Weights of a small transformer language model: MLP 704 SwiGLU.
MLP neurons of a small language model. Each row is named by its layer, matrix (gate and up: input weights) and neuron, and shows model dimensions 0-255. Each number is 128 + 24 x the weight over its row's rms, rounded and kept within 0 to 255. Numbers have three digits each. A neuron's up and down rows have the sign that makes its largest values positive.
After each neuron's rows, "fires on" lists the tokens most often at its 100 highest values on Wikipedia text that the model never trained on. A number after a token or word is its count.

L2.gate0:142076110123124129126160117142173111132146113133149079154111186156095127118178147108118148167132142166151142111130129134100115107141116092171122135140151121065140090104168125083148074080094118126123124118119138103150145122147151118167135090132156146109156129084115130139126119131155124162143138091088163130130129120082115136138147138136149162143138123100096129143098096166162126097152145119119174119081192131136092144152115131156160125161129151109138130119134131187177134152090095163157120165082113125128138117109152109158121132130133118091139136137133119121113122187103109140126143110142166082129117127119130108146137156135121138108153120091071118123141173079127104138127150068158137145116133117126099152135149170148136129136113129110144132136155116170121125149140123
L2.up0:125124129157077113093143142119125103122111132104123117122126080086120132138119122113130099134131138144115165118119151143143138132106138115126127189104169127133145112136124071131111145149140073112132128161171142156093147153133127138128097096104118105152071094114113109124120098129134128183116129099053133149092129115131113165143131112201118135153165122153114133144126126145149149148131155157135140133154108138116120140096115112181143164189101108117175121072128079132135111109104114093162141122135142065121133118166153117133159105099113137125106124134121104132118131118091182127147111050112122129152128114143131156135136140107129135111132102100090118120142107117139169104130152132128109084122114134125100175065127146123139107098115140114153098094150070127135109141126127
fires on: "\n" 25, " –" 12, ":" 12, " German" 8

L2.gate655:166138151128108129133098132114156124098121140096131107141130128104140134127108131069171142110130093113089139108131117076104114119110122122136155162145143062178130110153150082103161132076140135101104111153103111122148135098128081153115126152140122108154127138145125139097143111133131155158139115155122106127076142178082108112135135087137130108102114112124192089103138143111153107168122095200152111126087159160149138140144173108151166136084125131116110123130142118100150115140194167113128142083161154165136113114110137163141138106127124148132131116126144104140116086106119137109145152119099127157148124135134141146155130114126102142116109126115131099124094106131116159119172129116115156078108113105115119148133109150076089115099160140180135107169108150100117120139082123
L2.up655:097151124100120122142109115125145117152088154137135166119112056134110123167148153121133087135134114138095142187140108167120172112130118115167103116145122136121108118147111160179128177153101128138156077117165135147099087144136145144090123123130137137147098129126110150142132086093118162139139094180147083172147152119197106151155119123148160103116131107141157145151098143110142140129088127126137096114119122101123120099124132102153124104167150116142050128113103137093117113109111149125174114133105110139169149122127112132100140144134106102139102098139129133101201103085160098110136156106135094122184117145155149115136121175123111137111099146091108134160133122112121112143133132125146108136157132143120147107099117116106094144120123132132170129109153081176117124117134158
fires on: " |" 53, " by" 7, " transferred" 4

L2.gate171:161123110098136100140123109152160145124104137148109110124106129158083132150152104128110102122133130148137128106146133096109146146158151162101164085104164119135096106121139159151142139136153122103124135075125109080133149112128125163130157154114115115136114127126088121122111159144109138125135100121132106165178136114111128147144102120147111132118140154143100142186127103153125146112082152148153140105173167132098112098185121129145094148155115116157057128150067109156170125132107149116136130087139148158118089141159129115132126140144172148123164118139102130088144119115069119130122114131080129138101123105119118110130128121140150109118118144110130131165057135149183080087153133142138176077138145134141126144139102087080129142153111086143111143113112153149129117129149065
L2.up171:102152129132136144129114144141135144133157189136149103133138151146116157136095149156107094157113121109126114109131151110121153147151116109118138115091154153112144145121178187120183129152093123150068174112119155096119130126136154098135127122148084120096140122132114139080140119149151133109183120094105109149133107137088129105084149161169142135131132158106124138087104085158155118119112133153109160155130137134131097069142160152154127142134142111139131117129137100077177124104089113098117120157118134101116125115108092092106153118148150166102168110118097109138118129127114111102100161156134138177103151092141191133116086151126141103147120124145121112161141150109123138078098114152167159170154162132121119108168101114115127103155136101155089145116130122155110140095107097
fires on: "\n" 32, " |" 13, " provide" 11, " received" 6, " receive" 5, " denied" 4

L2.gate206:165130154135083122152145133157122122138140099117135119120127169076120147092124132124148132132127136126120109120127154140157152123117107143088157094124108121116130116141097130139124132159165108090147162116125156108173148091119119160121149113161120150118130100083162120125128164139132135127137087182102152102137112105115165122086120081139164109138126125172149124112132133083098132150128092137140106159115122124147148117111117125134110083096116141140115151117082108138167114146171092105118155126173151123117111108111131127138102125143104144115134140081176114143107132106131136117098113125128141132108114113096100127214139116124112150173082091138103084111117069075121125116105180140135135150120099121165167111105127180151155132127154115159123143110077137112117091136068175
L2.up206:160116136155137116102128191099126116109144099141123104129115125114117140144144108098123174118128155120174122128144142137134125166108116104162133123124131138163119148120153145078108179129117119123073169114088121124161122133143137117113122133150158143139160117127112125129104148130167111094120121136143157116110111116134158150141130098114165100117101133130175143112158132149144141123138142129142158123144113123103126092172146141139102124107137165138116139144126108119120134114138089138121135167096133138092095108145141130094120094143116140135136148142098146140040127098121110113141071135105135126090142112100150168155170104090151138151122111124163159128126184120096119127134110116098119128135117065235109116149150130166145182100114084095087124142153109138141157190134117
fires on: " |" 30, " club" 8, " Pierre" 6, "ar" 5, "es" 5

L2.gate97:168190141144117139137132101161123107119152131105102120130115092129134150112135114100129105139155149107111115102098179157131147111126095126105130108148149151150132104140112167136151121085100127100165112136078115143144115108135144131146142127127118082161136141151155153122166123107150148128174101132177144106105181189124115158124114099125156060104116147116129113145138115090125142124160095136098118119119109174142130157109113119120171098080134098155109111151110173137146111123161146147107132106178113109178148114135140125128158124140125119115099133105073142115149127167155158148136129162144107109166122138175140116125077146154134120107151142153120126153132134136180133134133130146155214138131117105118175147125139082132114126160143117144172109119083130152120146113096108
L2.up97:137124142149143148146124094132110116144121123162110151066128106093128145142162118150161121154098165136096111111076102148132150121169152109157120135140126159078123125094122098147146127137127110135114121125104134164136118175121169131165109117158164130153113127137106151129116155132089162137095137097148123150147143142149125132162115157121141169131177116190157142123131172152086170151104099095153090143120167135074125119169165103131126122142134095117128136141124087153134107106115146114116092105111076126105145118157158116147134127151124124179097096145126089113161062119137117126173111123112128100162137104105155141148124134116121109104124152100132121102129141179107119119087134100143114109156140128108093146130126155115076150132083137134164114154100130167187130142137098
fires on: " |" 27, " usually" 6, " often" 6, " sometimes" 5, " relatively" 5, " commonly" 5

L2.gate652:137130118134134140167094120143137150111097165141119120140134135141066135134144136134112116168167159104134141096120144155140115142161123134154100131112145155151105129151116160111153087170153141152154170100126131077138182124130153122088095150142123152094163124102100154150100093117149154111144119139152133155130141111129104081126143157129151148124095116085138140130114125130132093092152107088143127103126103108146115122143167108116102161070107117152106181094107162161153106110168085144095157130035143124125134144108173147101152068135098098137144125101124122130139131105141095138102128124109123144113122193131153145123149132108097123129143175137154120142086139113150166095133159106116146107146118140120116157149110148098124092118116131125150145085117128169103125127154100
L2.up652:133134151121142146143140137159103072122102118091122139166126169074130111126115126139127146101154124100107138145076131124129181122115128130120127143178125137160147141100147095113161120103160098124116113138124121139132149141127124128059085097117137187128146102141127112162122119125151118149131096143123130112108111150125141098144102122137119126136129165119099142112097141146075121119113104173116135161151094131147148116151127125094177152112133127143147116148145059094099104106114088155140110158116193129140136117124114144142134097131126147132155121137166102121153149120151138146145117127141072102160133135153116206133143120105081124132138138125148078099116137098147180160127136104109154110121121153136095045118099119084114126141179142130092109128126073139134142125109140
fires on: " |" 93, " 5" 4

L2.gate227:130135126139099097127144148161145080124140140099134114114129098165157166162154094132114067135091150122126156108113110166114138089136105121086186109089160093112115124135103159105143093105117133122122142108135132133149172141102170128129129140127118105142099097157098140117111136126098098170133130107158144136133144137145158149114150134126066121114150098127090136101139139078120137138089136118139108133092113121178134119148079081119106137072151136130117140115094132110124098188130109097130122102123134127123140151141141067153106128147112154157121145159125090113138090110133173122158116134111116090144111102093103161133117136184174146143135109111103128163127102147092137158139111151115167097105096157130155167119142132098111114168140159140141125159146149168138139109084135
L2.up227:115168114135111114110138136117151129109165129156099135129143125117131161130103138120138107150121154120147125132117098135108096131116128083086141143125178150098108120139137144114116093135132139100123111151097096126182128125100159106134129148147084167106084129131093161124151128123115134125143170113109130112114151157167159102128176133129120119038147115103088144075090151124184166132119134126086138161117119147121158104121112114136144124115137148113146173174146108143139104140169098121103128147143110178129151126115147091117132118151123175144128131132097118133093085123152121173106132108123118122123149122120123106178148143085171116156159138147095169130120083129118113117132147150129208126141088095106176139111108126189118152125084143114142117101115168113127098119143121
fires on: " |" 80, " #" 4

L2.gate692:150160090138105126113138103149141100131099152121152067114091135130105174141164153154112161125150126130124127117127128130100135178112086142134140130100168110165098114075114161092123115160143145165086147118141135126138109121110110078126148146145117145120113115167123125134093106166086159133113085110141161123117132082143126137098144160090135170109100161086136109119127125123091122139118123132125135137171147107126105145170135126133140116050089092146131141152095136115138100179094158155156115122132128161124113140124155109126153110114128094144120121121130148093120143140138121081109127148091146127072114120112100136142154128129129133136163124152103155166141131137129106124154161103185194124154101120136148126157076159186122125168132115109113164119132114118110123096130090
L2.up692:133104141124123149147121136122091107121155096162137069142155114131108090132156128116082131123095133135114097082144097084139124148172124124118125127094127104140108113155070149134142118137121163163133128138112109119164139105147189190147118114132107086104156133104147096095115130138117139096174145114136146098114114116134128101076116153097142082133145124152104133133124143084115148121118137120107095107091117125125135124134149130154137114144146162137163132121155119150148152143157162156158148130113100137140096099095153108142101093148130120111151151129102101095089123088098163139177120139131139144114153143122124148090116065136171130177079081125140128188096100178128140128146137166122129130129112110185129165144120161130162114162159136117110125118125153142134103121084105
fires on: " |" 81, " get" 4

L2.gate34:169087161152122120102114124103128103100100134109110134152074131093099134126135129165108154129125155161152127127121118122143123150110115083167111112152129158143137100155144181139133127101098114170126115135139121091144134121192134110147141114149155139066118143153109133136106126128122134141107095157100133144134151152133102149136145125190139145118126160107132130147132149128114160159133094083143112158099114142116137098123142125127138105097110170146134103153130127123115142105151096128165107119140119142170094080135143097147133153140097121149120108117150146077101101075161156102125150100152085118157124121093091155136109156188153158088135126118122124082182152130089135096094128130144132101158087130183140109136117127142168165078183132111129119152113089119123125156134126
L2.up34:107131124112121148124090122127142182173128119122101132117194126095129175116087143128138123111115103097102160138139129134165138142128106149160159134116093140150088195128122132096148129130124136116117140169126113130125185085122130134112118117137086148182099081109095124065156107144146113154161121125136150139119120152088101123093129137142113096133113125156111081102182135167119120096117111165127138072110116154120115114123129085137129145132144133113070131151115100130146090136104078082084122132180123123128162129091130144128144122133162138169117147137123147127098105121132127159150111112108148128117152142160117143138131101109143128161119133136128114134152093104157166106126148117131173134048121129147120114105139116136117124180106131174144112121109154129125165114141168
fires on: " his" 29, " William" 12, " /" 6, " 180" 5, " who" 5

L2.gate289:139110149146159121138093160132170118155115118156058118156070116122107138097148138115140184135140140129114122117079120140167164076162166146131179117128144150131101118119110048155133136129133134097134118123086098141201105144140155120135112139137175152123118109109138126154103107122134145122095109139129161162131177115128139142170112132120151092110110167150117121105095135132145124087146133196171118121116150165160143099166103139126175089114150082101079133141119124114132109109167144104122153117127124162115120121150149119144109140145105165111125112117100123130090134133097133152137120168092144117150148089143136129159109158116112115107148125132130106155127166144171156151103152123126169106087161122129127122116140142121102124135112123099134141104107101172110110143124126
L2.up289:099149165120121133091118120123140152101116166125125113162089079102151153131116131077137135118147098112090160122112103144133169123115097115187153136165169132130140102093152107151121132151144156104139084127126119132157095128130125139136083150139155168156128106182127173109104131136110131155097132173157130175163166092105129126121138132106129109138122128154141081087166166158083123135118121149122105135144125132130159160129122103117114105105131126136082129125095134146133118080163125093158128106142127171120119118145158138127109089095106123161144105104087131174123123110104127160136125137137158168113214123107130138137108119170110129093144107138139103115142091134169150142132132114116188133157172166130142101100133103101105157133145129155146133112145123140166123130161125
fires on: " |" 49, " (9" 6, "–22" 4

L2.gate496:112131122167088125122119086134152128118094124134121147130111113104139129124121136124129095156123149101139157098113118159123123129129151086129102110128131127095116144130134130111129109100117121114125143135083133154122078183120152119165154118121139121134105139144105171130091120143088124156137125127179158147104147156160112168110124129120138126099114088106166112098142121185125129139096141104121135103155079127108136119149100080166098100121143099100143113140125126080155102086101142112129108169154123124143143153147146115100129096112088117120121026136101145135170139075164083150103124132079096115132143093137149159148122150131123127099169161128164111124159119171118146123149127127129146124143133188102098147079118147110100133172142150123157096119130111179162117114163126
L2.up496:123099138109120112119134127154196099093160088140167127109105134093143112121113124102093135159125124110156127063161102141130150097128173105136115142109134105133143147114153136143154132119136113117105133082149153116148152076116118120110121133109149140143132077139128125173151087101128096119140173149114184165143128082149151130132129108140143159111159102135061176139144129122148111134113130124109094154136137109127121128100146144097091186093115128099149113150122108170153108123147130084105141082147133093113145160080146124109143140118145126135151117111100142146105092081119146129129139130137122120104165169071117130154137136104134156128166116138127101143156090141142104157125099088084128182120154120115129146136159130095140139116112117126090138083157144142143142145084165
fires on: " A" 42, " one" 8, ":" 5, ";" 4, "ing" 4

L5.gate516:103115067134118177101117108124145136145104150135153151140123171162131122138123129111135158114115111179119130097154128123144131069104129137123142145126140137086119159143181079093130145124150144137100105158121146146097100150142136137071104121119128107170175133128125137157118146126107119148143129075124119139103116117118109075083154132133097128136098163102157127115115132128161153113160111150079119152145127128068111140168130167128092174115133094112113158161132130170128062094108146126134125122129143121131138110134104159153137128157105138083143082133095129127086122131100146094120138106154143127118144106119147164124153159148157124089163177110129099118169129090140142108160142068156134149117180145162125156149108123118181132120103119160108119147151130110124113130119141
L5.up516:156155142145117167121097110132136106111110156140194155159150093147127099137106129139109171131136126154115111099139134172098137124109135120111177158113138094113101127096147135150168130161124158131118155146170141121068155116131096147162165127131115098141161124113107119127104153136135143124113132128140124104147097126138094138091138151132131142141109115082074121112111103109192095111140112166106164175120170151125122146134145137143126139176150143155134132133114119128120124173113115145116110125124140122148134184144096150120134148132130107068114151103120129130116117141094142170129165137139128097127133103186133187131141055150153137070126112143140153122098103098120157103150132139104119116143142118121105143069133110067192152094100144164139131107137135117133130144138122
fires on: "\n" 32, ":" 22, " of" 8, " –" 6, "5:" 5